From a checkpoint of a small transformer trained on Wikipedia: biases, a variant of Adam for these matrices.
MLP neurons of a small language model. Each row is named by its layer, matrix (up: input weights) and neuron, and shows model dimensions 272-367. Each number is 128 + 32 x the weight over its row's rms, rounded and kept within 0 to 255.
A block is one neuron, or neurons of one layer that tend to fire together. Before each block is what it responds to, as a language model described it from the Wikipedia text at the highest values.

Description: Media release and screening. Words about releasing, screening or distributing films, TV, music and animation, e.g. released, release, screened, spin-off, streaming, often in filmography sections.
L3.up1828 [146  85 160 129  89  96 137 154 114 152 168 156 122 161 147 137 191 112 179 151 146 152  99  61 128 192  80 138 109 164 139  96  83 138 120 218 148 139  98 186 119 109  95 159 140 103 109  98 105 126 148  71  82 113 155 140 138 156 144  47 170 133  98 167 153 124 154 175 142 178 102 149 123 115 169 118 137 139 104 179 111 128  95 166 125 123 156 127 188 143 127 128  69 125 107  70]

Description: Opening parentheses after names. Opening brackets, and the first token inside them, right after a name or entry in tables and lists, such as "(incumbent)", "(P)", "(2)", "(1955)".
L2.up87 [ 80 128 149 162 105  92 167 180 123 139  95 139 106 148 159 104 201 135 176 143 163 114 113 155 181  88 107 109 112  95 153 117 192 123 109 126 145 150 117 132  85 143 102  98  89 117  72 154 112 150 104 152  85 139 158 151 119 103 131 136 115 126 144  33 175  70 130 128  80 157 153 120 134  93 157  97 163  76 113 148 123 103  70 182 146 156 161  80 128 141  86 141 173  88 177 128]
L2.up1636 [ 99  96 105 161 136  91 120 113  73 149  78 135  84 152 181 121 165 117 168  59 137 175 121 202 170  86  64 138 114 166 133 106 168  74 154 131 128 122  86 130  81 137 135 162 158 152 115 162 138 181 113 149 130 159  69 146 161  97  98 135 110 106 191 119 142 101 127  51 117 107 170 157 129 104 172  90 137 120  75 150 122 106 151 126 148 123 118 105 155 147  94 105 110 121 111  78]
L2.up1676 [117 142  76 124  88 133 108 171  96  95 114 134 120  86 145 101 113 138 176 116 107 139 110 111 164 161 122 124  98 130 172 106 161 111  78 108  78 122 171 112 178 124 126 123 179 117 137 106 146 100 135 167 208 103 123 170 155  83 164 204  82  90 122  76 175  91  96 120  95 148 163  77  99 141 124 120 118 113 195 153 108 138 103 137  67  77 116 129 134 113 151  79  81 135 142 136]
L2.up2501 [128 154 143 126 137  91  62 148  68 114  97 131 134  96 129 166 144  42 160 121 172 103  88 152 125 147 143 137 143 144 136 101  81 134 160  93 109 149 150  59 116 137 132 169 131 172  72 111  93  97 109 132 116 131  81 182 146  75 160  98 135  61 168  79 154 107 178 119  60 100 109  69 148 150 139  89 123  63 140 153  92 120  96 110  91  36 105  81 177 138 111 127 147 114 134 108]

Description: Before upcoming team names. Tokens just before a sports team or other proper name, especially score digits and table pipes in football results, plus "against", "with", "club".
L5.up6 [ 66 167 178 103 101 159 120 148 151 127 108 185  36  93 121 102 126 105 182 104 180 134 146 108  54 119 142 143 151 112 136 150 105 151  57 113  56  61 201 111  66 136 151 154  96 112 164 149 112 153 164 156 123 174 115 117 115 152  86 115 126 158 119 137 186 142 134 107 148 121  83  90 135  97 169 141 101  45 177 133 148 165 117 109 143  90 135  78 124 104  99 132 238  90 107 156]
L5.up1203 [101 135  98 130 112 188 133 156 121 131 120 121 112 137  70  55 144 120  62 115 127 151 115 155  87 129 106 124 191 127 177  89 158 110 131 145 122 163 157 165 133  93 160  95  98 143 136 104 103 149 125  70 123 177 106  74 104  90 108 119  86 145 102  97 174 141 175 129 132  78 108  91  87 137  75  80 121 111  85 131 108 129 132 136 134  92 177 106 200 162 150 121 111 136 160 132]
L5.up1220 [134 145 144 156 102 151 105 126 197 132 129  68 118  85 183 122 147 117  80  84 104 162 112 114 127 142 149 105 155  58  85  58 136 131  85 151  18  97 159 132 156 131  81  80 161 154 157  94 161  97 157  90 147 133 115  98 154 189 133 166 119 114 111 141 122 175 150  71 153 151 120 118 177 152 100 105 107 138 167 128 162 144 131 170 134  88 120 152  99 127 145 112 142  98 105 168]
L5.up1947 [110 161 153 128 157 144 126 148 147 172 101 113 113 134  80 119 112 136 167 119 162 168 154 129 105 138 136 157 144 110 114  83  95  70 131 124 120 144  97 124 168 191 150  96 104 121 155 162 195  89 110 127 161 126 146 107  80  86 140 169 144  95 152 173 182 136 152 124 106 161 148 156 137 124 121 129 118 100 115 134 159 181 119 125 121 136 138 153 119 151 175 162 136  86 164 103]

Description: Table cell endings. Last token of a cell value in pipe- or semicolon-delimited tables (stats, results, charts), just before the next separator, e.g. 102, FIJ), DAY.
L5.up1382 [ 91 185 142 127 163 119  84  93 120 134 112 134 120  79  93  79 106 137 119 176 162 150 180 127 135 151 147 145 158 118 187 129 166 132 113 212 102 143 161 129 123 100 123  88 113 128  84 167 194 155 139 106  72 160  82 111 107 175 127 141 129 138 117  75  87 114 119 148 131 165 156 112 153  64  94  91  91 131 154 150  84 145 141 156 135 133 118 135 161 103 133  52 142 155 102 149]
L5.up1662 [170 109  79  88 132 145  77 173 147  92 108 117 138  84 120  73 148 188 132 133 107 152 132 134 133 139 181 109 131 178 156 136 113 160 184 139 131  99 105 106 182 127  91 176 125 113 178 103 156 110 169 163 127 149  78 122  91 133  67 179 103 112 123  77 164  76 148 176  96 102 155 116 144  28 117 130 119 193 147 184  97 120 143 139 133 128 122  75 127 139 104  75 138 149 139 106]
L5.up1883 [ 63 185 111 130 140 165 129 154 112 190 180 117 145 134 104 124  78 201 104 130 146 121 179  87 107 125 133  69 158 114 193 176 128 110 117 150 148 114 105  81  91 144 146 108 143 153  88 168 136 166  69  95 104 114 124  81 139  99  93  84 121 169 170 131 135 141 144 129 104 131 130 119 166  90  93 101 102 134 117 177  75 116 144 184 154 134 147  83 182 127 127 110 109  87 142 164]
L5.up2013 [116 114  98 160 145 161  85 161 101 116 131 102  76  80  99 180 145 155 129 179 140 150 147 101 157 188 100 143  99 109  89  67 115 141 185 135 138 110 127 108 106  91 116  66 182  83 131 121 106 145 112  98 111 120 102  37 160  95  99  96  87 120 129  69  70 180 152 155 127  85 123 162 154 136  90 139 142 190 154 141 110 163 125 117 117  85 137 100 127 109 113 132 115 174 111 102]

Description: Table and infobox fields. Short tokens in structured text such as table cells, infobox fields, URLs and abbreviations, often right after a pipe, e.g. Pts, n/a, pp.
L3.up2217 [117 133 135 168 157 104  96 127 136 133 125 176  98 137 124 128 136 128 171 129 148 178  99 121  96 143 133 175 137 105 158 104 108 105 105 113 112 135 110 138 131 132  99  75 164 108 138 128 162 171  95  68  77  56 113 123 138 150  78 118 144 141  83 119 107 119 140 153 111  65 117 143 100 111 155 125 115 152 136 161 169 137 178 129  90 118 122  96 173 137 111 168 132  81 143 171]

Description: Opening quote marks. Opening quotation marks and parentheses that introduce a quoted phrase, title, or name mid-sentence, e.g. calling him "a hack", ballad "Wreck…; also line breaks before text.
L3.up1047 [115  47 158 158  77 184 116 111 147 123 109 109 117 161 119 193 160 115 105  48 159 136 111 126 169 106 140 166 144 135 166  98 195  97 133 137 127 140 155 154  68 118 141  93 121 104 142 161 148 170 109 134 133 137 152 147 106  83 122  86 135 122 166 177 124  99 138  64 104 186 119  61 158  88 164 130 150  90 141 199 166  92 144 141 128 178 136 163  74 134 146 135 114 137  50 135]

Description: Title colon separators. Colons splitting main titles from subtitles in cited books, papers and films, as in "John Donne: Life…", "Aftershock: Earthquake…"; also mid-word pieces inside titles.
L2.up919 [154 113 123 103 106 121 123  71 108 129  76 148 164 131 115 182 135 137 191 130 216 141 166 136 155 145 117 163 117 132 108 111 135 116 124 158 110 146  98 110 130 126 151 165 135  74 156  94 125 116 102 138  79 144 115 120 143 151 158  60 130 111 108 175 126 139 139 193 118 117 122 124 136 148 109 132  40 165  86 134 136 115 128 111  53 138 159 163 130 109 208 135 143 130 153 139]
L2.up2646 [ 94 140 106 122  90 147 119 185 102 110 145 116 148 116 121 153 176  95 100 185 101  99 203 170 191 142 125  59  87 131 150 127 152 126 119 114  96 126  75 137 153 110 134 117 120 116  87 137 106 164 161 140 117  61 124 122 117 126 121  97 118 188  96 126 127 175 110 141  96 102 148 147 102 126 104 174 112  85 152 102  71 146 137 141 111 119  95 113 131 112 114 104 100 100 148 151]
L2.up2763 [120  90  95 176  85  81  94 180  71 107  63 168 166  89 133 133 189 123 108 110 124 109 123  67 110 124 164 119 139 109 128 119 107 193 170 130 132 152 112 119 129 161 156  69 155 174 103 151 149 171 136 171 142 147 141 147 171 148 125 105 185 109 130 126 119 130 142 162 117 129 173 163  64  43 167  93 174 105 161 180 135 170 120 157  83 196 169  63 133  89 126 107  98 103  74 161]
L2.up2926 [220 127 119 152 131  69 105  65 129 135 127 141 126 142  95 116 200 120 106  89 144 164 152 155 105 125 141 129 153 114 121  77 108 118 147  96 142 127 123 140 157 166  59 126 112 142 104 131 181 177 125  95  86  84 181 136 150 129 152 100 138 110 130 120 127  92 129 113 112 149 160 195 122 173 163 116 158  72 125 120 133 130  66 166 129 146 181 109 157 163  75 128 173 107 126 103]

Description: Match score digits. Mainly the digit after the dash in football scores (2–1, 1-2, 1-0); weaker on "head" in head coach or heads of state, and the final "and" in long lists.
L3.up306 [153 143  64 151 109  99 157 148 170 173 145 138 125 148 106  95  86  89 146 125 131 157 119 104  38 144  95 157 106 154 144 101 123  79 110 124 125  90  97 123  85 114  70 192 114  64 114 179 129 125 138 139 139 112 130 141 133 132 140  46 100 103 105 130 128  98 155 145 118  50 190  72 222 131 163 123 176  89 157 151 131 105 168 129 118 114 100 139 184 104 144  77 109  91 119 122]

Description: Citing written sources. Tokens that attribute or cite a written work, like "writes" and "article" after a critic's name, or the "(" before a bibliography year.
L3.up2540 [146 111 162 146 126 149  58 152  94 144  71 163 136 125  75 141 147 112 167  66 126 126 160 144 123 119 133 100  76 161 119 130 161  88 121  89 105 123 113 165 117 170 149 128 148 163 136 159  90 141 121  78  41 115 132 168 175 139  98  94 191 156 139 159 146  96 134 172 181 120 149 111 104 156  98 105 144  86 153 113 144 167  93 149 150  85 177 111 134  87  94 117 124  93 122 142]

Description: Number separators and mid-word pieces. Decimal points and thousands commas inside numbers, such as 1.57 km2 and 29,000 watts, plus table pipes and mid-word pieces of names like Hu|gh|es and Br|id|gnorth.
L3.up2511 [108 119 129 159 104 178 164 123 127 186 133 127 106  81 118  84  68 185  85 191 160  94 104  99 135 130 111 124 110 145  88 116  75 125  70 123  90 162 125 134  97 106 138 131 142  96 127 140 159 163 145 111 174 143  85 105 116 124  66 140  42 131 149 123 104 102 127 114 112 162  95 145 187  74 132 161 176 126 155 145 190 150 192 162  99  71 158 126 110 148 105 103 136 160 116  77]

Description: Digit-group separators in numbers. Commas, decimal points and colons inside multi-digit numbers, mostly in tables and statistics, as in 101,647, 82.89% and 6:40, occasionally list commas between names.
L5.up162 [135 164  81 177 133 156  77 167 154  63 156 219 106 130  71 158 117 140 119 133 161  84 114 137 135  94 107  84  64 161 119 102 139 175 129 148 102  82 115 181 148 147 111 119 147 150 144 158 160  97 132 130  82 162  88 138 145 121 123 137 147 137 106 105 156 134 151 128 169 101 152 129 136 111 173 101 164 101 156 163 151 155 132 165 132  82 163 153 101 168 152 108 125 172  77 143]
L5.up209 [ 74 135 139 136 174 129 111 135 163 106 121 163 183  87 152 121  65 176 119 140 145 137 135 153  73  88 220 122 147 128 111 178 127  94  85 156  52 131 169 102  87 223  76 166 110 113 116 108 146 125  84 108 107 228 119  91  97 107  86  99  79 142 100 161  63 122 113 137 131  97 126 127 126 119 158 158 169 126 111 135  90 179 156 125 112  69 101 114 137 184 106 139 114 110  80 146]
L5.up1116 [113  95  82 160 143 133 128 143  85 150 178  69 128 109  84 103 167 142 145 122 138 128 158 117 106 157 127 123 123 208 157 149 137  96  78 190 184 132 175 115 119 150  86 102 123  94 140 138 169 143 158 116  96 185 155 152 144  82 143 131  65 154 107 139 145 130 138 109 107 121 115 102 154 148 129  92 130 214  81 155 105 170 126 167  68 124 163 115 129 159 123  92 146 115  95 107]
L5.up1325 [105 120  92 123 139 124 142  99 149 191 148  75  86 113 116 133 100 128 128  98 157 132 138 142 136 135  66 152 126 184 170 124 118 112 115 131 117 109 124 136 144 151 111 162 137 101 100 152 132 151  82 155 164 135 121  82 135 130 128 137 139 115 103 132 146 158 134 151 133 178  58  77 158 110 115 126 128 138  33 123 131 109 153 111 134 143  91 141 165 116 165  95 112 139  98  57]

Description: Scores and statistics continuation. Fires on a token that completes or continues a number, score or table cell in sports results and statistics, e.g. the 1 in 3-1, 68th, runs.
L2.up159 [136 146 183 133  84 164 128 146 176 183 147 104 125 130 108  92  49 137 124 132  84 134 132 227 123 129 129 143  62 178 149  61 116 107 186 137  97  77 144 152 158 173 165 125  85 139 143 159 106  60  92  83 117 162 118  76  87 117 148 105  52  43 114 108  80 100 113 126 131 110 135  98 149 123 128 155 149 146 100  99 108  79  93 115 117  43 135 137 107 146  96 146 138 121 142  95]
L2.up800 [123  99 143 118 116 144  91 111 128 208 148  91 132 133 117 181  81 127 176 153 146  35 154 164 158 132 137 143 112 182 122 143 157  94  79 122 100  88  57 174 147 102 167  59 159 122 121 152 108  59 104 133 125 157 112 130 133 112 118  99 109 121 159 113 151 191 116 183 115 143 103  86 149 141 106 123 115 151 144 102 140  98 171 154 122 125 165 192 155 130  95  95  92 121 127 143]
L2.up2696 [ 91 147  69 139  95  71 110  81 106 160 136 231 141 117 104 105 117 128 120 124 141 141 122 173 145 123 134 130 173 142 149 125 124 132  51 100 106 110 134 144 124 156 122  76 169 126  91 105  99  87 142  99 143 145 129 129 149 115 119  65  89 185 193 120  86 162 111 168 181 123 121 113 155 181 147 145 165 146 107 187 105 105 150 149  98 107 141 151 112 156 207 117 128 179 122 156]
L2.up3050 [148 186 102  97 139 103  90 120 113  94 101 194  60 144  80 126 111 118 152  93 207 111  85 153  89 120 172  98 131 114 155  63 162 130 122 141 101 108 115  79 131  94 174  83 106  63 127 124 145  99 163 145 163 125  86  77 119 140 137 122  62 135 170 131 115 158  99 122 111 159  65 104 143 163 114 178 127 164 102 143 108 109 152  73 145 137 120 115 140 161 110 156  92 161 170  60]

Description: Sentence-opening framing phrase end. Last token of an introductory phrase at a sentence start, just before its comma, mostly years after "In" (In 1957, In 2019) plus "However" and "In some cases".
L5.up797 [139 206 168 113 107 100 146 107  78 173  85 126 212 136 148 176  85 116 177  91 145  91 113 124  93 112 132 121 165 125 109 131 142 117 169 120 145  76 177 195 118  75  98 129 139 142 151 154 124 199 120  78  90 167 115  88 131 141 135 180 137 178 125  64 163 130  65 144  60 110 165 163 140 167 122 125 208 129 119 136 143 173 169 153 130 161  94  91 176 137 103 111 132 144  59 123]
L5.up1445 [ 64 140 139 114 171 171 140  67  79 124 124  66 189 123  99 178 115  66 119 111 123 147 167  85 144 119 135 134 113 134 124  96 136 100  67 123 159 121 184  86 109 132 127 140 145 126 165  78 143 156 177  88  67 127 105 128 158 162 158  76  87 164  91 167 134  80 102  95 140  54 141 157 139 136  85  93 100  69 108 129 135 153 145 162 133 160  99  69 185 131 137 157 144  97 140 121]
L5.up2064 [165 182 144 165 139 119 157 105 112 153 107 115 188 150 142 190 128 146 112  83 107  97 172 105 102 116 132 139 157 138 148 159 153 131 149 162 109  45 146 174  65  73 129 170 153 118 120 174 106 199  90  81  47 122 109 129 110 157  95 183  98 110 117 117 149 110  96  96  99 135 152 115 122 116 173 115 154 139 141 132 146 104 122 157 118 152 138 170 135 151 137  93  93 121 145 162]
L5.up2118 [146 129 182  97 118  90 138 150  13 141  67  92 140 167 112 180  66  74 146 160 135 157 116 100  72 119 110 142 130 156 145 136 168 147 128 171 155 100 152 109 106 117 118 191 194 156  96 189 165 127 163 102 158 171  99 181 118  84  76 104 131 119  84  60 192 124 114 103 127 119 120 156 131  89 102 183 164 132 117 125 126 149 116 181 135 147 130 161  97  97  63 115 142 127 118 148]

Description: Opening bracket or quote. Opening parentheses or quotation marks that begin an aside, gloss or quoted phrase mid-sentence, such as "north-west of Iberia (in", "forty (40)", "the only "legitimate"".
L5.up37 [137 205 151 121 139 130 166 114  88 155 107  84 173 144 118 171 165 105 125 143 161 159  97 117 123 121 102 136 147  93 177 128 180  95 100 100  52 121 110  87 143 177  72 119  87 105 142 158 169 111  66  86 110 164 151 132 139 227 178 140 113 140 150 153 120 133  60 102 151 167 123 109 139 109 138 123 158 144 172 128 125 111 137 109 127 121 107 128 107 155 147  97 135  88 135 125]
L5.up1257 [ 92 103 163  72  62 176 137  74 154  66  95 104 138 100  80 135  92  96 120 153 164 128  78 116 160 122 207 106 148 164 120 143 183 142  93 149 117 151 123  94  80 129 105 175 114 136 139 175 192 118  91  67 131 143  90  86 142 112  92 120 129 166 107 102 129  87 128 188 149 115  93 156 182 141 129 125 122 206 172 166 127 141 110 168 184 132 181  91 176 144 145 132 123 165  73 138]
L5.up1982 [132 132 109 108 123 142 144  54 122 128 114 155 147  87  75 131 191 115 105 149 183  72  87 124 162  56 119  87 131 135 184 114 129 112 110 137 151 115 113 117 154 142 114 153 139  82 121 121 101 182 147  85  99 128 101  80 155  74 142 127 144 200  93 148 118 126 124 117 149 117  93 150 117 146 130 128 152  66 129  97 129 126 156 129 116  61 127 170  84 167 144 128 158 167  80 174]
L5.up2689 [135 143 135 152 157 136 171 159 151 150 188 105 137 117 145 145 160 157 104 179 166 164  99 105 147 117 100 149 151 139 144 122 110 107 130 142 122  99 100  80 183 155  67 134 112 133 166 106 140 117 151  91 111 121 105 138 152 110 119 147  95 136 116  97 120 169 113 125  81 116 121 118 205 147  94 136  84 135 134 152 138 102  89 121  93  77 119 168  60 146 105  95 161 129 135 137]

Description: Authored works context. Tokens inside mentions of written or creative works, like wrote a, a poem, edited, citation years, song-title closing quotes.
L5.up400 [ 73 144 111 116 176 157  77  95 116 128 103  92 141 127 152 123 186  66 126 129 171  89 127 156 125  68 152 117 106 142  74 128  69 134 135 124  84 166  82 124 197 106 133 161 162  99 122 114 155 113 154 115 109 103 105 214 132 133  69 109  70 110 103 153 145  91 172 173  45  91 120 130 160 169 115 115 152 143 117 129  85 147 144 137 178 173 113 146 118 129 174 120 204 142 120 129]
L5.up1634 [ 97 116 179 152  94 165 120 185 126 140  73 142 136 114 111 135 185 178 137  97 163 101 146 147 110 191 108  62 164 148 104 113 128 104 113 172 120 175 117 157 160 116 133 141  48 185 118 122 111 127 114  79 119 117 151  88 105 103 119  90 191 134 103 126 127 156 159 145 121 111 130 131 139 186 158 148 132 169 174 163 127 140 133 104 104  85  89  92 145 113 150 133 163 133  82 119]
L5.up2052 [112  77 124 150 101 171 111 145 167 178 139 142 110 132  82 145 160 167  99 149 168 158 119 124 100 103 138 171 162 160  70 152 160 151 184 130 135 130 110 122  80  99 185 102 146 142  65 149 187 121 126  99 106 129 156 147 145 130 111  58  52 179  96  96 219 128 134  88  76  93 126 142 104 124 159  86 140 143 149 130 105  61  85 154 122 138 120 170 122 153 129 136 124  40 152 140]
L5.up2720 [109 152  93  90  79 222 101  79 111  81 120  78 160 146 141  99 113 112 143 116 174 125 131 123 115 127 120 106  99 145 149 126  97 130 157  80  96 140 110 130 129 176 176 112 156 103 145 155 151 151 139  85  98 171 102 163 165 128  51 133 140 133  64 115 120  93  94 104  84 117 121 102 116 133 166 181 133  76  83 126 145  96 120 128 161  88 161 168 103 114 147  71 179 103 110 159]

Description: Thousands-separator commas. Commas that split the digits of a large number, as in 1,500 feet, 6,800,000 miles or 11,347 spectators, also mid-word pieces inside split words (Galerius, nocturnal).
L2.up1768 [159 109 153 139 149 152 151  92 152 164 137 153 117 163 124  76 137  91 128 176 134 126 105 221  96  77 109 204 116 205 115 134 132 100  65  95 177 115  85 110 113 106 154 100 165 137 137 107 164 133 110 169 131 151 111 155 131 146  98 164  88 137 122  92 164 128  92 183 119 173  83 122 149  41 113 118 153 129  88 137 189  95 102  96 116 111  81  78 192 128 244 113 125 116 152 126]
L2.up1822 [ 72 114  73 129 117 146 119 136 136 131 129 132 108 102 110  68 109 119 127 116 124 136 139  89 115 131 105 139 173 191 144 143  79 106 131 105 165 153 146 127 101 139 146 128 163 125 100 177 167  94  85 154  55 158 110  96 135 152 141 144 128 132 123 156 122 131  90 147  98 139  45 139 192 119 150 164 161 144 132 155 148 101  96 122  97 143 153 117 187 139 137 154 114 147 107 135]
L2.up2066 [108 139 108 144 114 120  99  98 137 114 120 112 181 111  87 107 154 175 128 107  99 133 182 144 123 164 119 212  74 132 120 138 154  93 129 129 135 114 157  89 118 143 111 113 139 176 141 123 129 201 136  49 182 122  95 128  86 165 137 132  20 122  90 101 137 144 150 148 131 189 124  92 155 106 126 147 168  81  93 138 154 142  82 188 123 153  95  29 120 164 115 163 146 112 104 171]
L2.up2939 [119  87 110  99  49 128 150  69 155 140  77 180 184 145 114  84 149 175 116 170 138 133 161  98 131  91 171 125 163 162 135  85 132 121 138 161 158 104 128 180 131 148 129 185 154 112 157 180 104  91 131 131 135 108 100 138 169 168 115 195 101 127 122 163 132 136 102 178 119 153 126 132 192 142 121 191 170 135 107 204 108 160 138 119  93 134 160  94 248  99 143 162  61 141 107 127]

Description: Fronted adverbial boundary. The final token of a sentence-opening adverbial phrase, just before the main clause, usually its comma or head noun: "During this time", "In 2017", "At the end of the film,".
L3.up3025 [116 175 153 102  95 175 140 142 123 123 132  91 151 133 135  88 108 140 179  81 120  81  99 138  94 153 154 155 139 112 141 136 106 103 149 174 131  81 140 157 108 115 125  77 127 124 100 138 104 196 130 174 124 139  82  83 138 152 153 185 112 122 109  84 189 106 128 133  91 118 155 177 128 124 141  48 139 125  99 179 108 155 162 136  64 170 112  79 119 162 147 130 108 129  96 109]

Description: Stats table cells. Small numbers such as 0 or 1 in a cell right after a pipe or semicolon in sports and election tables, often the second numeric column after apps or games.
L2.up1502 [171 130 141 104 149 143  91 157 127  88  51 150  90  79 142 140 106 147 178  96 108 151 161 172 193 103 170 114 113 129 126 125 129 181 175 154 153  56 158  68 111 167 107 121 171 103 114 169 197  90 130 161 193 155  92 147  95 148 127  88 125 109 130 134 134 112 170 165 160 145 102 142 111 147  72 118  88  78 111 180  88 145 161 121 141 116 147  77 161 130 160 103  85 114 164 139]
L2.up1572 [104 135  86 129 175 105  67 131 126 131 121 137 117 119 156 149 143 108  76 134 120 139 166 152 146  87 179 143 150  81 159 138 116 106 126 145 154  82  78  95 103 161 121 144 142 103 102 116 119  74  58 179 133 104 127 127 141 199 140 105 132 196 154 107 173 146 101 126 120 111 135 102 216  93  64 161 142 153 102 152 148 105 147 110 144 119 128  71 148 111 146 158  96  98 154 105]
L2.up1895 [ 70 130 165  97  97 118 164 170 173 103 132 148  72 166 151 142  40 148 121 117 176 144 127 101  96 154 130  91 107 158 154 139 165  55  68 117 165 128 101 165  99 110 122  82 139  85 140 133 168 110 112 137 148 170 104 153 100 194 152 114 170 139 183 161 125  82 115 137 136 101 128 130 138 157  96 157  64 121 122 165  93 114 184  91 148 140 146  87  60 110  81 100  90 202 115 114]
L2.up2401 [130 124 127 142 171 101  92 168 135  84 178 102  90 175 113  49 130 202 134 154 210 144 104 166 142  66 152 119 185  94 120  82  92 147 107  99  66 118 115 100  78 122 126 146 184 143 106 136 164 161 148 169 118 120 148 160 125 154 127 116 118  93 135 181  88 106 175 155  85  94 102 117 118 139 110  91 156 133 111 122 122 137 179 110 114 113 107  89  87 137 130 118 161  67 183 135]

Description: Creative-work type nouns. Head nouns naming a kind of work, product or event, ending a noun phrase, e.g. comedy special, sequel, novel, reality show, Kickstarter campaign, Xbox.
L5.up204 [116 190 146 142 142 149 141  87 124 117 125 105 144 148 193 135  86 115 112 144 130 126 112 132 154  99 122 177  65 187 101 152 142 165 101  68 124  99  68 148  95  92 147  95  93 125 132  97 117 204 159 108  93 114 131 145 112 161 125 129 122 181 136  54 171 113 130  64  90 107 110 147 125 143  93 168 138 145 106 107 120  89 140 193 135 112 156  93 144 101 103  83  49 150 111 119]
L5.up401 [109  87 112 127 117 148  86 117 118 104 145 131 204 102 144  56  73 154 160 138 125 110 104 111 110  94 161 142 153 114 152 132 101 166  93 106  99 152 106  92 121 127  87 106 134 179  91 172 133 125 118 120 142  76 138 122  89 102 135 116  83 113 168 155 135 111 106 139 109  93 128 113 170 112 109 128 120 131 132 193 149 123 117 149 175 117 175 141  92 101  80 122 162  49  90 166]
L5.up1359 [108 186 120 153 140 167 143 130  77 167 161  67  98 161 155 155 187 132 170 182 132 147  90  94 148 157 167 114 124 131 151 160 141 145 156 140 127 140 125 107 115 118  78 180 141 104 130  60 135 134 154 149 138 146  99 123 183 169 174 108 185 114  85 163  95 100 114 162 152  88 102 100 170 160  93 110 102  89 140 142  94 148 126 156 140 144 204 186 119 134 116 101 130 106  54 130]
L5.up2801 [ 91 115 146 143 118  95 103 112 112 123  50  78  78  81 109  70 112 112 171  65 165 133 104 125 117 171 181 104 104  97 136 109 113 133 119 128 138 105 112 114 113  86  91 150  94 115 112 109  86 162 140  87 118  87 111 113 107 132 151 111 126 145 130 152  66 122 162 135 124 115 110 102 108 127 164  71 116 124 150 138 107  69 131 160 162 108 151 112 121 148  87 109 164 127 123 115]